Part of a small language model's weights: 9 layers, RMSNorm before each block.
MLP neurons of a small language model. Each row is named by its layer, matrix (gate and up: input weights) and neuron, and shows model dimensions 64-255. Each number is 500 + 40 x the weight over its row's rms, rounded and kept within 0 to 999. Numbers have three digits each. A neuron's up and down rows have the sign that makes its largest values positive.
After each neuron's rows, "fires on" lists the tokens most often at its 100 highest values on Wikipedia text that the model never trained on.

L6.gate632:508441472500480510370490445460461470494485572505534578457489476513477505490520377525492556466504478484478503484505529492502481463521508487450446448446517536503547517473469550567435490512525413527523470506503521534466435506454469543547593481473477533460456500536499501497476471547496537509472445532482480454494504498427431509481551520516500546505475568562486486436433482530437515538591509481524564492538529545511505511433475522516482449509420466455553544450510522489543565515504484446461478453529481541505535492469504479539588519523526486472496522511523512511500486503521495489
L6.up632:590491486544554570444515460521414489496549491512480529480510535493477538494447530483477538487515434524476451452533594452548467451505516564481533441442506576473468555530472522530515530528513472493532484525464548562447461517504473488409557502516552476531481487517438568399504422483425477543491494548523501551426561483532452500531495481492469561457492537511607497536474535488435548471498495501489513497542486515430456482482529548477534372466546470427510463439553487489478577462495563505513531474599471514474524534458463462542494536562539502471455556558544576502423497524474510451
fires on: "\n", " |", "1"

L6.gate422:527544529453524490450528511485470489580486543483444465466481498519510512456487463439530426496521511481532513466571488476442445483552460463471390520537523485493488530485482561473471462540487474473557444492555462474529479532581477541525421535503515485519483484534554514560502511457520483530507426541484603418519565526521586568466506499528543501425554447433522581506503474520472527488534499498459600487472469579502474468566550463491500511538495454468474471472593455568529491535524452541543419478517576514478491465499523520531514543512442550442516441446515497578509505500489528563
L6.up422:448504532550472551513480510575457504545548452483588454395417463549516514468482502534515487535572478553486474526438458483532462517483502505494498434465501535489508480471530453497469501443549515541509477465445502526515546510453568510477432457428457462469491467487524452505498486472560517431424509492572480413506528576505552464517486496421570563536499586496529492565533497507498493545480445464439460579494413577536520460521552535504555476432509567454527497397505489568495566450431464504518483531486502503544491512490562490512501469577584452525536506507534429520567485555485479493
fires on: "1", "2", " |", "0", "Azerbaijan"

L6.gate24:563478475535520527530582526484469435437496416422518504475533524578562473409498476511513558507443447491441496529507494535431554475525539494592523497466427463529412530608473586577418479540498475543518571511454527541483496489493573451511465481491492467513477510554540524501484441504516564473492432493558530547489527477436504456562529487459469432457501526483540497517541549476469552485551512451508534543514514530465505541543458500520552493481526479552523481482473460488546496550535487555548572464493487487546440477537535464486591501518472471449503490467510476527478597474543565487
L6.up24:485522502436493407501493467521458430504446573517456518502520529452441480512515518553504475480540516488552490473521517545523482528531428527534498551479508491403488516468537498487476500578490472539476505548458469574487492462523503531473482450429554546502446482501473528471535455464528562513497488521510479449475478485493504526516483455478500487512429495456375485522496485566468439536536404585482502440455434490527501499536397572590427520497578429460554480448482501487551526518515520545561475518509573474508489492444513465426526513505451558522476459573525449463522502489466472445
fires on: " |", "w", " and", "|"

L6.gate608:508536518519443519462493462475458555520486508446487521545591495531475474471565503511444550494561442455448474499508440464540490484481507476415427450522480594497488523544482524451514471582463535468497510407479491424481467480509491432508495556507499480489478520530480447534580457537550558482521490541543493537477547593437412396453511502448489480508411509534572487508514442494484457527539461518539482518525464499474508481497489445493516465495556521461525482446460468494515496482558524478443473446478483494482561519497599589525505517479483506467516602505499525487540453523504460546
L6.up608:426410505537499412562522502497514499529470526482472515561501547488514463493518544482482518539463532530498556506518483489534488528486476457521508482567535496464545483523512584473615489508503483441412434477520502555472505507537524554524490546512457554552535433512455515584454502452542419499475588481497531555460528563490534480461486507502569520466465476519507535551519535568516542469595533515574426485535537494510513467489452457531528457454464493503533459533512538602487467517442442510569522542498538486471493442565454568436478484485454511518486490534426512469565517574513497454
fires on: "E", " E", "I", "U", "O"

L2.gate434:592546510528511489507475535506556498515588550504537549460516508420517479477498516481565489511524452487506534587540532565470507525525479483481578562517509513504453531520543475537512496535464551500567503490525559411467542460542460453587492536483515559471547535508489417482472499538446539553527461558436462463431487435478511558432610499513465523490563545543426514566502569527440483539470470577389514548479457481540526487535468493477471470467502445467482485468465522522482480463530490515494439462444518497491463470521543447487523441516490462557499487566496592487521397486507476486
L2.up434:545416452377549557455459524487498397504461500485514471549548512545484519483473523568530521506472452495535473575530458515463593450487475507514538515476459539424539488526466456470433454515469475459510585498542506445503514537512431516491505535457522497495468508563436491497571590469473533495564517547475514458509473512574524506498481537515506531568459512479440521499507463561557579549473434569499489505453516485486513479468521507492541517505577474544533452555527546455576500488468548449534526434509456456509489525533590412541528484488527551499479481552559532422529472518495521480
fires on: " match", " result", " body", " series", " class"

L6.gate361:576496437516482564474538466512483451549483470433509486545451559523513484512521463518502485507504387532430522529483486573511475528593455471550433480466449447500517548428465497515502446539517510491493496520528482430526474414517536447526489559438478481464429528503555504559504518523460578516499569508558524496492464480494469463454542487583508501547459533476432533528472432501473535478500540501548496435501548509466445458524501489444534518524509547439491488512527466408446504581584462481506505593544499576468495502461528418504558503475438466518574500511516427487506417518543506495
L6.up361:551518475566553557506521459459484457509517440466484505520377514454531459477484558492492537519497437473471532477495553565535468481492471478547438462518436487548473571497591448500530530489584491520496563496498477497461502498450499488451554572517510471460478576474533477489422490533448559456507497542501537544428511472481474483528508491523497555527543522497486512531452494511498530463476449513497544525531531530468449509559573528522529488476498517431504554505551507465453454534556465558522487485594503539429485490530532459531485489562486533495507470489607470499520534517462566432
fires on: "==", " |", "-"

L2.gate94:526520483594515550533533498521572458555505542475545536554568536559549457440506450523478492547495503552477551485503558449541565589425482439524494511503505420442510515453538398448546567466487499459427557532446474499481497516525439515527561569431475466459519531455474491505436432476507528488525540530462484462465519476457469465506464580488495503523479565510489493532465447535446581459456535517545520554555531489486472448459477383513509449525530480460485485461528532445492551518506499476555433483510508444432547451487545527560542466514545522517521505559515495468518495516493471506
L2.up94:500490484496502494520496478476425490560489508556496543488623463553544452507497474517494465473461526507529505557568506446542500538437496481503483485478565500405441511480508492434476510477511508529479558496469469509470491600495544526595483523522457480459506519520501498573411451468519468471441535496479456451512492441514437507514424501465556556575507508510576492527442519517489573463537485486546481503500531497414526459468476456535563418426509495499560489453519489536487549422501503534449507482425512460522499458480477525481515481482599491466559478507543448461551555600458466460
fires on: " E", "E"

L6.gate447:396479396475498525474499445491532462473498477505491446436485518552518516495522515504487506430442558476445558565461504508556590498494463482499504456530452500484531555536490438435519457468513522519524504511520498523506498505512519518541495494550464512534502485526492432405486492483525492475496524639474549449488441509442475475394486474417532475498442526459452460507454573492448533499490471464520434471550527526455534525588545520390491489444508515478519579483518496402557452536563527519480450548548548505456456507487478496439560493539460525556507498440476469533483468457451511461
L6.up447:441528499524430566534508473393548506523499577558460437492447491526497553473479510510435488527484523444488517499550505557528522520523444457488476446539460467531554560435522472497532455479570527473555539576479432559487445520490538503509459512483467513537481524560546570453519458480492521429463471519477528521500474469405467468418506434510551514480483490437540472526455541510444499515472551463522555520531473499502499490537544572450548439398477488473518518483597509439513507523518486564579485470528519460498470509483536425525523504552493550522545466489507446460451488462514479423
fires on: " |", "-", " Tri", " Mi", ":"

L6.gate502:494525526496495606531529513539521507497485459477551521415478478526433484549524471476453597495435547519504429532524484468512484549489523468469495551544482515538455519521546453505515473488453416518505529571459544519486552487510576521515541553508524473569496475487540574502487515558511486527506463549505513464534505551440507472531491439494488419499455495505413526582516468545536481464458455531484477501527550552459593505457416437437501452533550575524463498481462449447478561409546536523500426550519507543549490520566517456454540459530561455570490539534492417590542455471473432540
L6.up502:480520514505531483521589489511505452467493566527502474470504560506464471610531486467516541477551485476524435510505488471520536474486564441523491519512504441522516474571462471577552429595505485497450488534594459546530490505478484545521501506598569517407543468470517476475469525481504547512484542516503486497535559482581561458579454498491461525495474503538527528540462434466542390500501536469471454489480471502497464567491540458499560522464484572480480554507497521447563539468545467540443480477518511501534553436555476493520456521461476435538500564448467529487553453475517559487
fires on: "al", "el", " Al", "exp", "j", "il"

L2.gate141:488519492533508537489536565484533470510533477439631523453496510483540505469512460434503476491443453499578547609502510483515491469532475535523542517487470513448513470511511413453540487448455455486496464508500527503477563566557463478485466494466514456489455462529560560426495498477527476589459551556475452495537466572481485413513513456524473480501452486509489489549498506515538531496494464530568482441551525509474426490533473496454510533444460509566459523476468476586443518483428481569480516609522601451420523457529465515440502422502434387475509559522449584445455514572538477490
L2.up141:454490518444490484457474467483534475555543528470466490467471512523464444454486558526590540501451611454488527439519437457458553510534525460511503455488496463485446524484513477518409522543448448581529532525520496454572580509491527499422547582496548434479486512533462463513487501477506452551471491515542514473504501423417491548503486515540540495419485534402503493434495481423463524522459487429501525526504496555473500525483538478522494465499533362504411499464484479490456527470511556488453532514536524552532524528544506490459484503496549463484449550470579469478409516524595500457
fires on: "4", "5", " of", "8", "pa"

L6.gate552:463431478578515493440466459572512534429467463464471553428503497534556502538516461472441414507454464474490450470519522489479440436560500498485414518457460567531485521535475467502404480495465495453410522475511562473525494440536489451608470448440508455464444462502545493508469565520461548512569455517492460454496530449555523531462557488492467518509445512537480482444471534514489489514460516506544527477513579584503477482533491477524468509441512522572508463411390513532564482542471527529522474510488452478458472536525457511494583482505519479491491507584499502457495535488513547464
L6.up552:485439528578488540527485537488504543486515552449529467530431504469482523488515545532443467543505574454530463483512503520590507549498521415545506480556430489552482421512487521467453455489416425469491494547468458578509530479458463576514507549480537456497476531524514489419487504480494568562468544508504512537453557480546533540497524535460432471554554525478489492551401543505536539492453434474551424515515548556527488432435510523567521513415429478511510472467501506516511430538467488431518573544448520497485471466454489492535476450533516561469452500537503520534550469476529461536
fires on: "op", " project", "it", " review", " model"

L2.gate512:531501518506537503498500507482518471359527513443543558539483556508473564538491493512470513446485498565536499502607473502481506516601476530484525481510525494581561521541552582522492558530553529526473443533584501452478548502511486481480525499510440483473516522416489497457528530580501447544569495569499482505520491458561528458458543532366479481534464487548512535509575483482517479481550527536553537537565566545532539509503549464563466456520519476458524514513488554582495524437507500527586471562541566527497478489489516546460513495490513513485476449573524498539480483487519530483
L2.up512:433476503468450523607535564454519478488523554516506505505461519487505510493503570489589557437520500473502494486482492508507560454556433554467518504465547476501520465366555509534517500517495485471581460523524503539494541503457524521413506520555505460521502466548526483562519536550502514590495574486488463543529488460558568479461458515460481498491441505539497528444547455466476541458487506508503483501464507513502469475481495469515537514518513583576454566553535430496466539455543465490501498544567482527609507476500581499475555513555516471599539513496447421507529539480575470502
fires on: " on", " over", " against", "over", "on", " in"

L2.gate325:517546502504451536483509497426510513520478523542522535533527526511521557509505442519465524430523471482565511538482527439470571529496501425494499526513525509490534488499484470548450520554510477466552581474465497486519473492424450468487532495474531493455503504442537531440485479512535516458532497458524497516561495449486537501562501530397470507577489406506514512469521485584443487403488570508523536462469461462504526520557489549534435468477527458444573536488535561464483501481545509553520463466451515489507548503514517480591451460555496443529500514547520476458542484538510491516
L2.up325:554571491523534417555497533432506591523471506545522502467533448565534502449438508455463468474533562410582507539506501475481551475517496513421506475539535550463530511469489469532464523507506499467627543506482480518495480453445508509582493468470547490450457517476539523461495550504489562511506516443529553522494452512487483506546465494478503495496469466563517508428477453564409599449477499451524461391504492497513528442540510519554540464442530477544540549458473595461477495491521463613530542457526514503480524526560515374512501550520536518479495527490526535493522524507456463467
fires on: " Le", "ple", " E", "Le", "bre"

L2.gate179:582535495567516528512540490502557494535455477531547534424490514495547470459445489443462525532469526504495458497440440556460474390468548511496550498551490451554415487457492561481498508492437463443517485532499494529481535519559484412434492562461513593577502455448542518451454468504507536483511393517410558528463458480511559484534495493462546472467518539476506447527540530508551512550454499458503493515560516531466545451473491457570518499571556497496529519491455490510536475513478501509487523523465508515468531524479473507506534457497507489490518496502457491560477461407497424485
L2.up179:514514510509508480535499554544401518518535491492480443547536562560509433504550500498480470468441440546469457530483543461489465470541449468492537489453485478494450549557558543437489442509538503450447513449436488534466549598555465429472481493549450501531534498546434461583562468495467568485487415505523503520541580467537503516519507421499513569394434508500499463502381504488524464543435468528497499452492530548507490505459495428479468474540526508466509521581511473437518486486533554532501546400520469492534465478540568538602473490524526550505509446457537516504500419447510536484
fires on: "s", " for", "al", "ie", "el"

L6.gate510:497523444480451488398455477443462520564419432474495469531469528531532478527526424493528553517492474491496466460497510513492516474567521520484511460455502541480454510452481514544493491501489513496573440494517474467485531495498487509469566467403519478428443516583568531435502458497487504567514464598483497497504476487508535524532535514472523464467497505449458470518434469515473444503524515515494573481424521548472448455548497474498513588510495506471527482420539502516504425530501455407550432544542541535415460434444595451510537450601492545528470497486495507546447462493510485488
L6.up510:526535453576514436452466499445476541544444463447478513449483496562510507516544505498528500501527474499521451441522522519448454462524447502580547461486531459410502555512578508562436433483455537533534518533504512531496502499453468459482472500428482418425462497557496478476453468519519472468554500517489514488489522487555515484536519577447494482440473477439519473518515431484479481550577519553525541433462466538491472496489406530541508556457587455410527517461480537545495549568471427450509536480524526500518404463515543452518509523500468487505448492447500524575487522534492473449
fires on: " |"